{
  "num_hidden_layers": 11,
  "hidden_size": 192,
  "num_attention_heads": 3,
  "num_key_value_heads": 3,
  "head_dim": 96,
  "intermediate_size": 512,
  "vocab_size": 965,
  "hidden_act": "geglu",
  "norm": "rmsnorm",
  "norm_place": "pre",
  "norm_eps": 1e-05,
  "positions": "rope",
  "rope_theta": 1910.0,
  "rope_fraction": 1.0,
  "qk_norm": false,
  "attn_scale": 0.102,
  "bias": "none",
  "tie_word_embeddings": true,
  "parallel_block": false,
  "init": "uniform",
  "init_std_qkv": 0.0338,
  "init_std_o": 0.00589,
  "init_std_up": 0.0338,
  "init_std_down": 0.00442,
  "optimizer": "adamw",
  "learning_rate": 0.00254,
  "beta1": 0.9,
  "beta2": 0.98,
  "weight_decay": 0.061,
  "lr_head": 0.0127,
  "warmup_steps": 244,
  "schedule": "wsd",
  "decay_fraction": 0.673,
  "decay_shape": "sqrt",
  "final_lr_fraction": 0.05,
  "batch_tokens": 65536,
  "max_seq_len": 128,
  "doc_mask": true,
  "train_tokens": 245200000,
  "max_steps": 3742,
  "dataset": "wikipedia_en"
}
MLP neurons of a small language model. Each row is named by its layer, matrix (gate and up: input weights; down: output weights) and neuron, and shows model dimensions 32-95. Each number is 50 + 15 x the weight over its row's rms, rounded and kept within 0 to 99. A neuron's up and down rows have the sign that makes its largest values positive.
Before each neuron's rows is what it responds to, as a language model described it from the Wikipedia text at the highest values.

Description: A lone E or e token starting a word broken into pieces, as in E+ffects, E+ven, e+ast, E+xposition; occasionally other letters or digits.
L3.gate100:51 44 52 51 65 49 56 48 75 73 42 62 36 35 31 32 49 47 66 59 29 50 59 70 59 38 40 65 90 20 44 58 63 63 69 50 47 36 35 70 40 66 44 50 54 49 30 26 46 58 36 60 43 62 74 39 20 59 55 47 49 47 59 53
L3.up100:47 43 48 64 67 15 43 52 55 67 35 46 37 65 57 47 55 57 68 38 50 61 67 46 27 71 65 41 40 59 61 18 46 48 65 38 41 53 57 55 38 63 54 25 42 51 33 46 80 10 47 58 28 54 69 11 55 31 50 49 39 66 47 54
L3.down100:58 50 66 89 33 67 59 37 30 65 60 64 28 48 41 52 57 50 86 62 39 52 41 65 30 46 46 55 56 38 44 60 41 64 88 42 41 61 63 49 20 55 46 29 48 59 63 44 55 25 48 59 71 40 37 56 51 45 53 48 53 65 53 60

Description: The last digit of four-digit years in Wikipedia dates, lifespans and lists, such as 183'6', 194'4', 199'0'–2006.
L5.gate393:55 59 73 24 44 48 69 45 35 52 43 59 36 37 43 37 75 56 73 60 54 49 47 57 23 45 20 63 16 40 64 71 46 38 67 30 75 64 48 57 51 35 49 64 52 62 62 62 65 62 48 27 46 39 47 35 29 67 58 32 57 66 43 65
L5.up393:44 56 47 57 58 58 53 48 41 65 46 49 56 49 43 70 48 51 61 56 29 41 44 47 61 37 48 45 54 28 57 53 52 54 60 65 55 41 28 91 49 29 47 45 76 55 54 24 42 74 45 33 51 55 30 26 43 29 60 70 55 38 54 40
L5.down393:52 49 60 62 75 64 74 68 45 45 63 68 30 30 25 56 46 52 67 29 61 46 73 26 45 72 66 48 27 47 52 39 49 42 74 50 57 43 35 65 56 59 45 71 54 50 66 40 59 70 42 48 70 24 62 68 53 48 69 57 53 63 68 36

Description: Word pieces continuing a capital letter, often in tables or credits (W-ard, J-ames, Te-am), plus words like New, John, American and film.
L3.gate49:79 45 69 72 57 50 35 57 11 43 52 37 39 43 39 53 73 86 48 24 49 34 96 25 48 65 39 64 47 58 36 42 43 58 64 43 67 33 40 64 46 56 57 46 38 77 51 58 33 60 13 37 60 43 53 52 35 66 51 60 63 61 73 53
L3.up49:67 99 36 73 51 35 39 58 45 35 52 35 41 53 51 39 69 63 48 43 54 41 65 31 19 35 59 82 38 52 54 42 43 34 75 59 61 49 48 47 33 55 53 62 45 30 42 36 60 51 32 44 39 56 56 67 47 32 54 47 52 80 48 27
L3.down49:44 26 72 71 38 53 56 36 62 47 24 69 34 40 31 61 42 65 49 21 52 52 48 63 76 76 53 36 38 51 24 71 46 62 49 25 67 34 32 57 50 31 50 47 75 45 45 43 68 33 52 61 67 36 59 62 49 47 60 68 48 28 59 66

Description: Single digit tokens, mostly 9 or 8, inside multi-digit numbers such as years, scores, percentages and stats (99.7, 1969, 78').
L3.gate275:72 58 56 75 75 41 67 58 53 40 43 38 38 45 28 73 52 49 53 39 43 61 53 70 42 37 38 81 69 62 68 70 40 35 88 63 61 48 15 44 70 36 48 61 70 57 58 37 78 84 37 50 36 55 48 93 38 41 47 62 47 61 24 80
L3.up275:61 28 56 46 60 51 46 53 43 38 47 28 28 30 27 37 31 48 15 60 43 46 27 42 44 15 25 73 53 61 58 44 36 52 63 69 38 49 38 56 57 66 44 56 76 52 52 48 63 82 59 29 56 38 53 62 35 56 61 56 87 49 36 73
L3.down275:55 49 45 55 53 64 52 43 43 35 50 78 55 54 16 57 64 36 58 56 53 34 63 58 73 72 55 62 40 28 27 61 41 58 50 38 46 61 62 63 62 32 48 47 35 50 50 51 45 48 15 56 36 40 56 46 54 69 56 63 45 50 29 68

Description: Mid-word tokens that complete a stem after a short opening fragment, especially "and" in brand, band, Rembrandt, plus proj-ect, prog-ram, portr-ay.
L4.gate37:39 88 60 48 20 30 38 50 39 37 38 54 31 67 37 50 46 23 64 60 55 40 66 48 46 83 24 38 50 54 32 18 53 57 82 51 47 34 22 36 57 39 28 49 58 94 68 61 44 46 68 41 73 62 69 81 44 31 67 68 72 50 71 66
L4.up37:55 50 51 56 54 33 29 45 52 59 56 40 50 67 72 71 34 36 53 58 50 56 52 69 37 63 26 64 56 54 64 25 57 25 75 58 74 68 22 47 53 60 34 66 32 62 38 29 45 38 44 39 70 70 39 54 31 26 55 38 45 59 35 40
L4.down37:44 59 28 58 38 45 63 24 40 17 75 64 41 65 16 42 50 77 65 35 44 53 57 33 70 42 46 28 56 64 53 63 51 50 47 54 25 34 31 34 71 33 43 61 44 41 72 71 46 34 37 32 64 44 58 45 14 43 72 72 35 51 75 59

Description: The verbs has, have and had right after a subject noun, name or pronoun ("She has won", "songs have been"), plus mid-word fragments like y, us, ial, ical in physical, Russia, special.
L5.gate333:27 65 28 55 52 36 53 29 30 76 72 75 50 60 54 32 59 54 35 39 62 81 68 35 22 55 51 53 48 62 71 46 57 56 26 42 58 31 69 74 32 71 59 56 12 18 61 71 47 56 55 23 68 25 62 39 38 38 26 67 35 70 46 72
L5.up333:35 72 20 58 50 43 68 45 30 65 38 74 34 47 63 63 67 47 46 44 57 57 58 43 17 41 14 67 35 54 61 61 51 35 37 72 72 40 65 69 64 42 45 72 57 73 45 62 37 35 68 37 80 58 63 49 31 28 44 56 52 54 51 50
L5.down333:54 20 53 48 60 47 50 35 59 57 25 87 48 29 41 58 43 40 71 58 47 37 60 48 65 33 65 41 35 49 45 40 25 36 73 42 47 59 55 62 53 43 60 65 47 41 59 63 36 74 74 39 54 38 52 57 36 54 47 81 64 46 55 57

Description: Word pieces that continue a word already begun: inner letters of acronyms (E-S-A, U.S.), year digits (1840), and syllables like pr-in-ciples, Carl-ton.
L3.gate223:69 69 56 43 50 36 46 41 57 45 17 26 15 55 61 44 54 30 50 52 65 60 64 42 47 80 63 39 61 22 31 74 49 46 34 57 48 40 20 57 63 48 54 44 40 71 61 34 57 65 42 54 67 43 76 68 42 47 31 56 93 45 52 57
L3.up223:32 60 53 57 61 63 37 64 42 40 79 35 67 71 78 22 69 51 41 45 75 26 54 47 46 55 40 52 77 40 58 43 86 49 70 25 26 36 49 62 47 37 41 60 47 25 43 33 53 60 35 67 38 57 49 60 44 67 47 45 23 55 42 63
L3.down223:30 60 29 37 45 54 73 38 42 39 06 67 43 66 31 66 53 49 63 41 33 65 22 69 63 71 44 82 55 64 37 18 34 68 52 63 44 54 26 55 42 42 42 57 43 48 40 50 55 67 50 44 67 57 22 41 33 60 58 34 60 41 65 44

Description: Second pieces of split words (chang-ing, build-ing, passeng-ers) and of numbers (1-16 in longitudes), plus the leading space of table cells after a pipe.
L3.gate230:25 58 48 48 59 54 37 42 66 62 48 48 47 52 47 51 52 48 58 55 35 45 55 77 52 57 32 41 42 95 41 53 52 43 40 74 48 50 50 53 36 30 50 68 34 48 57 71 61 58 37 76 54 65 65 27 40 40 55 54 68 16 71 80
L3.up230:65 62 88 79 41 43 80 53 60 49 36 82 50 55 55 68 60 47 48 58 64 38 52 62 48 77 64 56 76 64 40 64 44 79 56 45 60 63 59 58 75 58 44 46 28 18 63 85 68 37 72 46 56 41 68 75 68 47 74 29 54 25 63 40
L3.down230:60 13 43 60 71 67 28 67 71 46 65 53 71 56 48 29 53 51 57 78 56 57 39 54 58 57 20 41 54 34 40 54 35 30 64 53 56 59 76 59 54 31 75 44 52 69 51 51 87 84 48 54 80 61 45 56 31 56 47 47 44 65 61 61

Description: Word-internal piece right after a fragment ending in c or sc, e.g. disc-ip-line, C-ub-a, canc-ion-es, broadc-ast, sc-and-al, C-op-enhagen.
L4.gate149:46 44 44 66 47 68 68 70 43 39 30 54 45 47 52 34 36 63 38 78 38 32 41 92 30 48 37 79 40 51 58 36 64 26 40 73 53 37 63 46 29 57 74 29 49 57 50 83 82 57 58 25 37 62 48 41 46 58 78 48 55 76 41 29
L4.up149:59 48 49 77 42 66 37 68 50 40 00 43 45 63 49 62 47 56 61 47 39 52 43 41 40 57 45 61 69 68 63 58 23 63 30 50 41 29 65 64 82 43 56 62 32 54 64 51 41 66 53 27 51 57 62 50 66 68 68 55 80 68 49 09
L4.down149:76 51 35 38 15 70 40 61 59 39 56 49 39 35 45 51 32 37 53 43 25 61 50 48 41 10 57 61 41 31 53 32 66 53 53 45 42 71 41 45 62 40 34 40 68 49 57 67 53 67 79 23 52 86 43 63 44 46 15 53 68 23 52 77

Description: Fires on short word-final or inner fragments that complete a split word or abbreviation, such as rul-ers, fron-t, MA-S, RU-S, Fland-ers.
L4.gate255:56 76 50 48 74 81 50 54 46 47 68 69 32 66 51 51 56 30 55 60 72 50 48 52 52 77 34 44 46 49 68 38 43 31 67 31 45 27 31 71 59 90 52 41 39 58 24 33 46 66 36 51 44 71 54 30 08 54 16 67 77 23 50 73
L4.up255:61 52 59 41 38 77 55 57 68 49 31 43 55 68 72 62 37 58 51 45 59 39 52 52 83 50 60 35 21 35 47 70 49 67 56 50 55 44 39 54 40 61 37 38 49 45 38 44 27 61 61 58 73 76 36 33 17 59 50 54 47 36 72 59
L4.down255:41 27 59 46 55 30 83 59 53 68 42 56 72 43 30 37 54 38 31 53 79 44 52 60 75 65 56 47 47 50 45 42 48 45 27 40 40 26 62 79 43 54 39 40 73 59 50 71 59 59 53 14 70 61 61 41 58 42 51 34 47 68 35 42

Description: Word-internal subword pieces after a split, often "ou", "ed", "v", in t-ou-ch, Mass-ou-d, y-ou-ngest, and middle digits inside numbers in tables.
L3.gate44:66 63 59 41 61 25 60 51 33 69 64 27 31 67 56 31 57 41 38 62 72 63 20 70 45 63 42 52 51 48 63 03 65 49 42 49 31 52 44 43 54 43 57 52 41 65 42 52 62 78 45 43 58 52 67 53 37 60 34 65 39 39 38 43
L3.up44:62 32 86 54 84 35 54 65 73 49 64 43 73 22 52 37 46 67 19 69 31 51 61 52 69 71 79 61 56 60 47 42 35 54 45 10 36 26 60 54 74 50 62 52 85 38 38 55 57 50 64 59 34 42 27 43 23 76 63 43 37 60 39 88
L3.down44:45 46 42 50 62 57 56 28 41 63 40 40 69 22 53 59 45 67 40 48 39 52 35 27 50 50 39 45 45 25 47 60 43 70 74 65 17 50 84 37 71 51 39 32 42 27 67 56 66 66 56 38 39 34 46 45 34 41 32 73 47 58 47 44

Description: Word-internal pieces that continue a split word, such as Gu-ard, h-air, ra-il, plus whole-word United or New starting place names.
L5.gate272:58 73 58 57 30 76 33 64 55 45 43 47 30 22 50 48 68 26 59 46 59 51 52 52 37 48 49 34 37 79 38 43 39 37 44 53 51 46 49 69 50 65 59 65 59 70 45 61 45 45 78 25 52 54 52 47 39 37 61 69 71 61 53 30
L5.up272:52 60 28 45 55 57 50 41 86 43 70 63 42 57 72 54 66 63 93 58 26 47 57 57 43 65 50 25 41 31 79 49 79 47 56 55 35 31 38 46 30 40 18 54 49 39 36 38 62 56 46 69 73 82 35 54 49 45 65 48 38 67 55 78
L5.down272:48 32 49 63 24 56 60 37 65 51 60 57 32 29 19 40 50 43 59 43 72 43 44 41 54 50 62 37 44 59 44 66 32 41 33 62 55 35 55 56 67 57 48 36 53 71 56 54 54 28 47 75 49 38 62 42 83 76 51 81 64 76 57 60

Description: Single digit tokens inside longer numbers, such as the third digit of years, coordinates, IDs and codes (e.g. 19'3'9, 17'7'3, 36.522'5'0).
L4.gate496:64 26 41 14 51 61 69 65 46 77 66 47 50 31 38 52 63 27 35 52 82 62 35 68 70 70 64 50 26 40 56 64 75 74 58 32 74 56 53 61 69 45 37 31 36 58 40 43 50 81 45 77 39 50 29 61 21 53 46 29 22 64 35 55
L4.up496:54 45 27 42 57 49 53 43 32 54 58 25 34 53 54 49 58 33 62 81 55 61 44 75 54 79 47 67 19 43 46 51 48 48 53 32 49 42 38 51 75 70 21 63 50 42 53 18 58 82 39 42 50 57 55 48 40 65 60 43 55 49 21 37
L4.down496:33 62 62 59 40 42 30 43 72 34 48 74 39 62 36 59 34 69 39 47 60 45 51 61 85 39 42 56 52 47 60 63 41 71 46 61 50 63 53 58 57 42 39 40 62 68 51 54 19 53 36 37 48 36 63 69 54 68 61 45 45 52 13 62

Description: Final suffix pieces closing a longer word split into fragments, such as -ation, -ion, -ory, -ure, as in transl|ation, Hist|ory, Transmiss|ion, often in headings or labels.
L5.gate264:17 34 64 50 52 44 40 68 46 37 29 48 43 37 46 47 50 67 40 59 51 59 48 50 48 33 49 45 53 49 56 47 31 36 38 37 32 26 15 42 72 74 55 34 53 49 52 58 59 30 40 36 57 59 44 46 47 41 52 65 52 59 91 45
L5.up264:46 47 47 52 56 52 28 36 61 40 62 66 27 30 71 47 32 43 52 41 64 37 20 46 68 45 47 55 63 73 37 41 47 35 50 50 49 40 39 61 48 49 22 67 54 59 61 63 62 47 58 65 26 88 72 40 31 67 39 33 38 67 49 45
L5.down264:47 26 71 84 30 57 85 31 42 43 49 44 64 50 39 44 83 50 87 33 82 18 63 40 80 64 51 32 52 32 55 62 50 21 83 41 57 60 57 57 35 62 85 57 66 55 68 26 54 92 61 41 33 09 47 51 63 51 52 26 54 29 44 43

Description: Final piece that completes a split word, especially the e in family names like Prodoxidae, Cypraeidae and Sphingomonadaceae; also endings like merchandise, radius.
L3.gate296:39 39 39 62 49 74 77 73 54 77 45 36 45 66 63 61 70 65 43 50 85 70 18 63 23 76 54 44 69 72 61 56 60 46 45 57 54 64 76 65 35 53 64 43 49 31 49 67 51 39 45 53 52 57 71 37 45 46 89 49 34 69 39 63
L3.up296:45 00 50 40 51 58 59 75 42 67 47 45 52 54 63 51 34 19 66 55 78 70 26 67 63 65 50 66 36 26 54 75 62 65 50 32 63 31 36 64 44 64 34 49 56 58 43 56 63 56 61 36 34 59 59 55 64 58 47 37 37 38 37 63
L3.down296:32 79 34 45 39 55 61 46 70 46 65 42 54 57 57 64 40 50 32 37 58 54 54 29 73 44 74 53 51 40 65 52 59 48 18 31 36 47 43 39 47 59 63 44 57 19 53 48 42 41 45 44 53 64 84 54 54 56 72 73 58 18 71 50

Description: Word-internal pieces, mostly ch, z, j, or split bytes of accented letters, inside foreign names and English words (Schmidt, purchase, Jóhannesdóttir).
L3.gate106:54 62 62 40 56 25 59 61 57 42 40 46 48 48 35 30 75 52 55 69 55 49 76 73 34 34 37 71 44 58 12 25 51 81 53 63 52 39 44 13 47 50 44 59 53 60 27 42 54 53 30 57 52 62 32 48 30 53 25 52 58 28 37 53
L3.up106:76 64 46 49 34 53 50 53 08 50 44 38 58 35 62 24 64 62 59 41 45 35 49 59 64 25 37 53 59 55 62 52 41 45 54 49 49 61 47 22 42 58 65 42 53 64 73 73 39 25 52 34 35 37 23 57 55 57 65 16 61 48 64 60
L3.down106:53 48 46 82 28 49 24 32 49 34 58 63 60 50 44 39 47 48 42 50 57 60 73 46 78 44 61 34 66 30 59 45 57 78 45 61 54 68 46 79 49 77 53 67 22 44 56 57 61 25 57 52 75 27 70 42 81 59 59 45 41 76 42 36

Description: Second or opening short piece of a word split into several tokens, e.g. Pr-in-ceton, D-ire-ctor, con-du-cted, and " w"+ent after "the"/"It".
L5.gate420:40 60 26 47 64 23 62 60 33 65 48 61 29 49 43 54 64 36 51 71 68 42 16 49 41 52 36 68 67 40 26 83 53 70 55 53 35 37 69 32 12 40 80 73 27 44 44 22 85 39 53 69 61 43 53 42 61 48 42 58 40 45 32 71
L5.up420:45 60 54 44 51 63 32 40 26 60 53 55 42 39 64 36 37 45 46 49 42 86 58 48 50 97 45 73 49 63 70 46 54 53 67 56 73 59 43 71 66 30 51 62 46 56 52 41 71 62 43 59 51 40 34 17 22 70 60 54 48 53 16 49
L5.down420:40 57 56 30 29 20 23 30 34 52 73 37 53 51 57 49 51 31 41 52 53 51 48 48 38 31 54 56 63 31 61 32 45 61 42 65 32 59 36 68 56 43 51 70 41 30 41 86 51 26 27 58 38 81 45 56 52 38 62 58 65 44 48 37

Description: Short final word pieces that complete a word split into fragments, such as -e, -ing, -s, -te, -x, -'s, in Japanes-e, Achilida-e, skydiv-ing, bryophy-te.
L5.gate246:29 78 59 65 64 64 45 39 28 29 70 53 54 56 32 48 59 36 60 33 61 34 41 56 42 33 34 40 57 54 73 48 50 67 54 61 68 46 32 53 63 38 54 46 35 82 57 45 44 29 61 57 46 43 59 08 58 61 71 51 29 46 79 59
L5.up246:55 47 58 42 64 62 56 56 56 44 57 63 55 53 50 66 40 82 60 78 35 55 58 64 43 80 52 48 45 64 40 56 27 48 52 61 65 47 56 71 51 30 79 49 55 65 30 69 62 43 49 27 52 67 42 57 34 47 44 56 38 28 56 67
L5.down246:55 45 62 38 44 44 49 27 53 42 47 87 36 45 29 38 38 47 28 52 65 23 43 51 32 49 59 56 45 41 75 60 53 56 44 36 33 30 84 47 60 64 44 55 59 51 69 12 77 49 50 35 42 54 32 46 40 34 41 36 78 46 57 38

Description: Mainly the space between the latitude (…″N) and longitude in coordinate table cells, such as 39°54′11″N 116°23; also spaces or pipes before numbers in tables, and "od" inside model/modern/moderate.
L4.gate43:40 27 49 42 54 88 43 75 64 76 53 72 44 40 53 48 57 36 41 71 41 43 29 52 29 44 31 55 73 67 21 62 54 74 57 45 53 36 49 81 51 30 40 64 34 29 34 72 52 81 54 27 45 39 40 53 72 48 68 43 60 37 41 69
L4.up43:41 41 31 46 51 31 62 38 38 62 50 43 29 61 74 47 54 27 67 54 55 62 36 79 44 26 53 55 42 65 53 53 61 03 59 56 56 63 38 75 58 60 71 55 75 57 63 65 50 36 37 59 71 16 53 40 75 40 44 53 60 62 38 40
L4.down43:64 44 42 32 49 53 41 31 74 81 39 71 81 52 46 77 61 59 46 59 53 55 56 55 72 53 65 31 63 64 17 52 50 50 69 47 46 80 37 55 52 54 44 42 38 22 27 57 52 62 41 46 41 24 61 37 66 42 41 27 32 43 36 52

Description: Inner word pieces after a short first piece, such as the e in St-e-ve, v-e-hicles, sen-i-or, and also has or have right after a subject noun.
L3.gate297:41 72 27 55 12 25 55 44 53 57 50 60 23 69 45 55 56 46 26 28 43 38 40 69 41 29 47 32 54 37 40 51 55 26 62 56 57 43 52 29 35 67 20 27 61 71 39 60 69 84 50 45 70 56 22 57 41 30 25 49 60 47 37 48
L3.up297:48 58 30 51 75 70 61 64 19 49 48 58 50 36 60 45 56 58 39 47 32 56 70 46 33 44 44 59 35 20 50 55 60 51 41 66 45 56 37 56 54 40 70 57 28 42 49 48 76 46 72 59 37 44 40 39 84 54 50 53 49 52 53 46
L3.down297:46 41 54 49 19 68 68 70 48 73 52 51 70 62 19 42 66 56 34 41 51 42 66 11 25 56 51 35 44 41 36 32 66 22 50 61 26 58 41 60 32 53 59 82 67 71 65 50 44 49 49 55 67 87 48 16 73 45 50 18 41 68 52 57

Description: Two groups: the middle piece of a word split after its first letter (F-igh-ter, m-ost-ly, b-ig, s-ome), and the auxiliaries have, had, has and the word or.
L4.gate322:45 64 52 47 56 53 43 58 56 65 49 61 52 54 56 52 28 54 45 29 51 56 47 50 53 32 36 58 36 60 33 36 56 53 56 40 71 67 48 36 35 70 58 51 53 35 37 67 36 66 48 51 75 43 65 18 33 35 42 68 34 66 62 46
L4.up322:07 40 36 79 33 66 57 39 49 60 27 29 53 45 49 53 69 48 68 43 35 38 56 53 36 38 12 50 35 65 16 58 50 31 55 43 28 42 40 56 68 65 50 66 30 63 63 36 26 21 50 67 65 37 30 35 35 29 48 44 47 46 53 35
L4.down322:45 53 40 61 37 08 50 34 47 54 28 60 32 62 71 38 47 77 38 42 34 47 63 47 27 27 43 44 31 41 49 45 56 13 58 44 18 51 98 53 39 67 76 69 67 38 59 85 61 42 49 47 45 34 49 61 57 50 43 49 39 53 70 79

Description: Short suffix word pieces that end a word split into several tokens, mostly -ion (Quest-ion, Un-ion, mill-ion), also -er, -ine, -ing, and table pipes.
L3.gate172:50 43 34 63 64 28 72 81 64 51 65 30 69 84 74 34 66 38 46 37 57 51 49 65 60 40 49 57 57 54 33 63 41 81 18 49 24 36 66 47 35 49 62 38 34 72 39 70 48 56 71 52 44 39 59 44 59 44 44 50 40 49 46 46
L3.up172:67 72 56 27 72 53 50 57 51 69 60 74 39 69 55 25 36 61 77 37 41 58 73 42 50 82 39 65 44 19 30 28 14 41 69 39 26 44 66 51 35 70 41 08 41 64 37 62 60 47 66 52 38 47 65 45 58 44 76 74 56 36 78 17
L3.down172:51 59 34 70 44 35 64 28 46 61 34 59 53 64 60 52 41 37 31 54 40 74 22 70 21 32 17 32 59 25 48 63 56 67 35 63 53 73 45 55 49 53 47 51 36 45 57 58 32 64 31 84 55 36 29 61 47 34 24 70 74 64 57 62

Description: Short subword fragments in the middle of longer words, mostly names and places, such as us in Massachusetts, ad in Philadelphia, ical in Musical.
L4.gate205:51 48 49 53 39 57 50 63 71 79 48 34 44 31 30 40 39 56 46 45 81 43 48 15 64 55 55 54 47 25 17 60 45 44 55 59 59 21 64 40 31 26 52 93 52 39 43 58 73 51 51 29 71 83 73 50 33 70 70 88 21 40 62 46
L4.up205:57 38 52 47 41 65 70 54 39 60 43 52 42 36 44 33 81 35 92 63 63 65 68 50 62 74 45 38 46 45 68 50 62 34 48 53 51 56 45 48 77 57 33 68 46 48 57 68 43 59 47 46 45 48 52 56 47 41 31 42 36 46 31 95
L4.down205:37 46 34 46 71 30 44 42 59 37 63 49 30 31 29 43 42 58 29 32 52 60 40 66 33 51 51 39 51 46 76 26 66 54 72 79 65 29 50 41 49 64 48 44 71 70 48 36 36 76 57 65 67 49 36 34 71 51 46 56 60 42 61 95

Description: Word pieces right after a word's first letter or two, mostly accented bytes in foreign names (Sch|ö|nberg, Z|ü|rich, G|ä|nzl), also j, l, k.
L4.gate50:60 59 53 52 45 46 43 69 50 54 52 46 34 41 64 73 53 35 49 78 74 49 33 83 41 44 57 55 60 50 26 55 28 44 68 46 42 48 51 30 41 56 45 57 46 67 12 59 52 47 65 32 61 36 47 49 27 43 55 56 46 42 33 53
L4.up50:56 63 25 48 35 50 78 38 07 46 57 44 45 44 48 72 49 46 66 58 51 44 33 66 52 38 37 66 41 59 56 36 44 46 51 53 69 41 34 23 46 43 52 46 44 43 39 68 51 31 50 68 32 45 51 30 48 82 53 37 44 66 57 28
L4.down50:62 63 54 43 37 54 60 49 67 56 40 38 45 64 38 74 57 58 46 37 32 43 30 65 71 69 69 43 80 43 38 49 29 57 21 53 53 49 55 55 34 77 68 52 40 46 39 34 39 41 59 58 52 45 58 45 44 30 40 53 52 65 20 32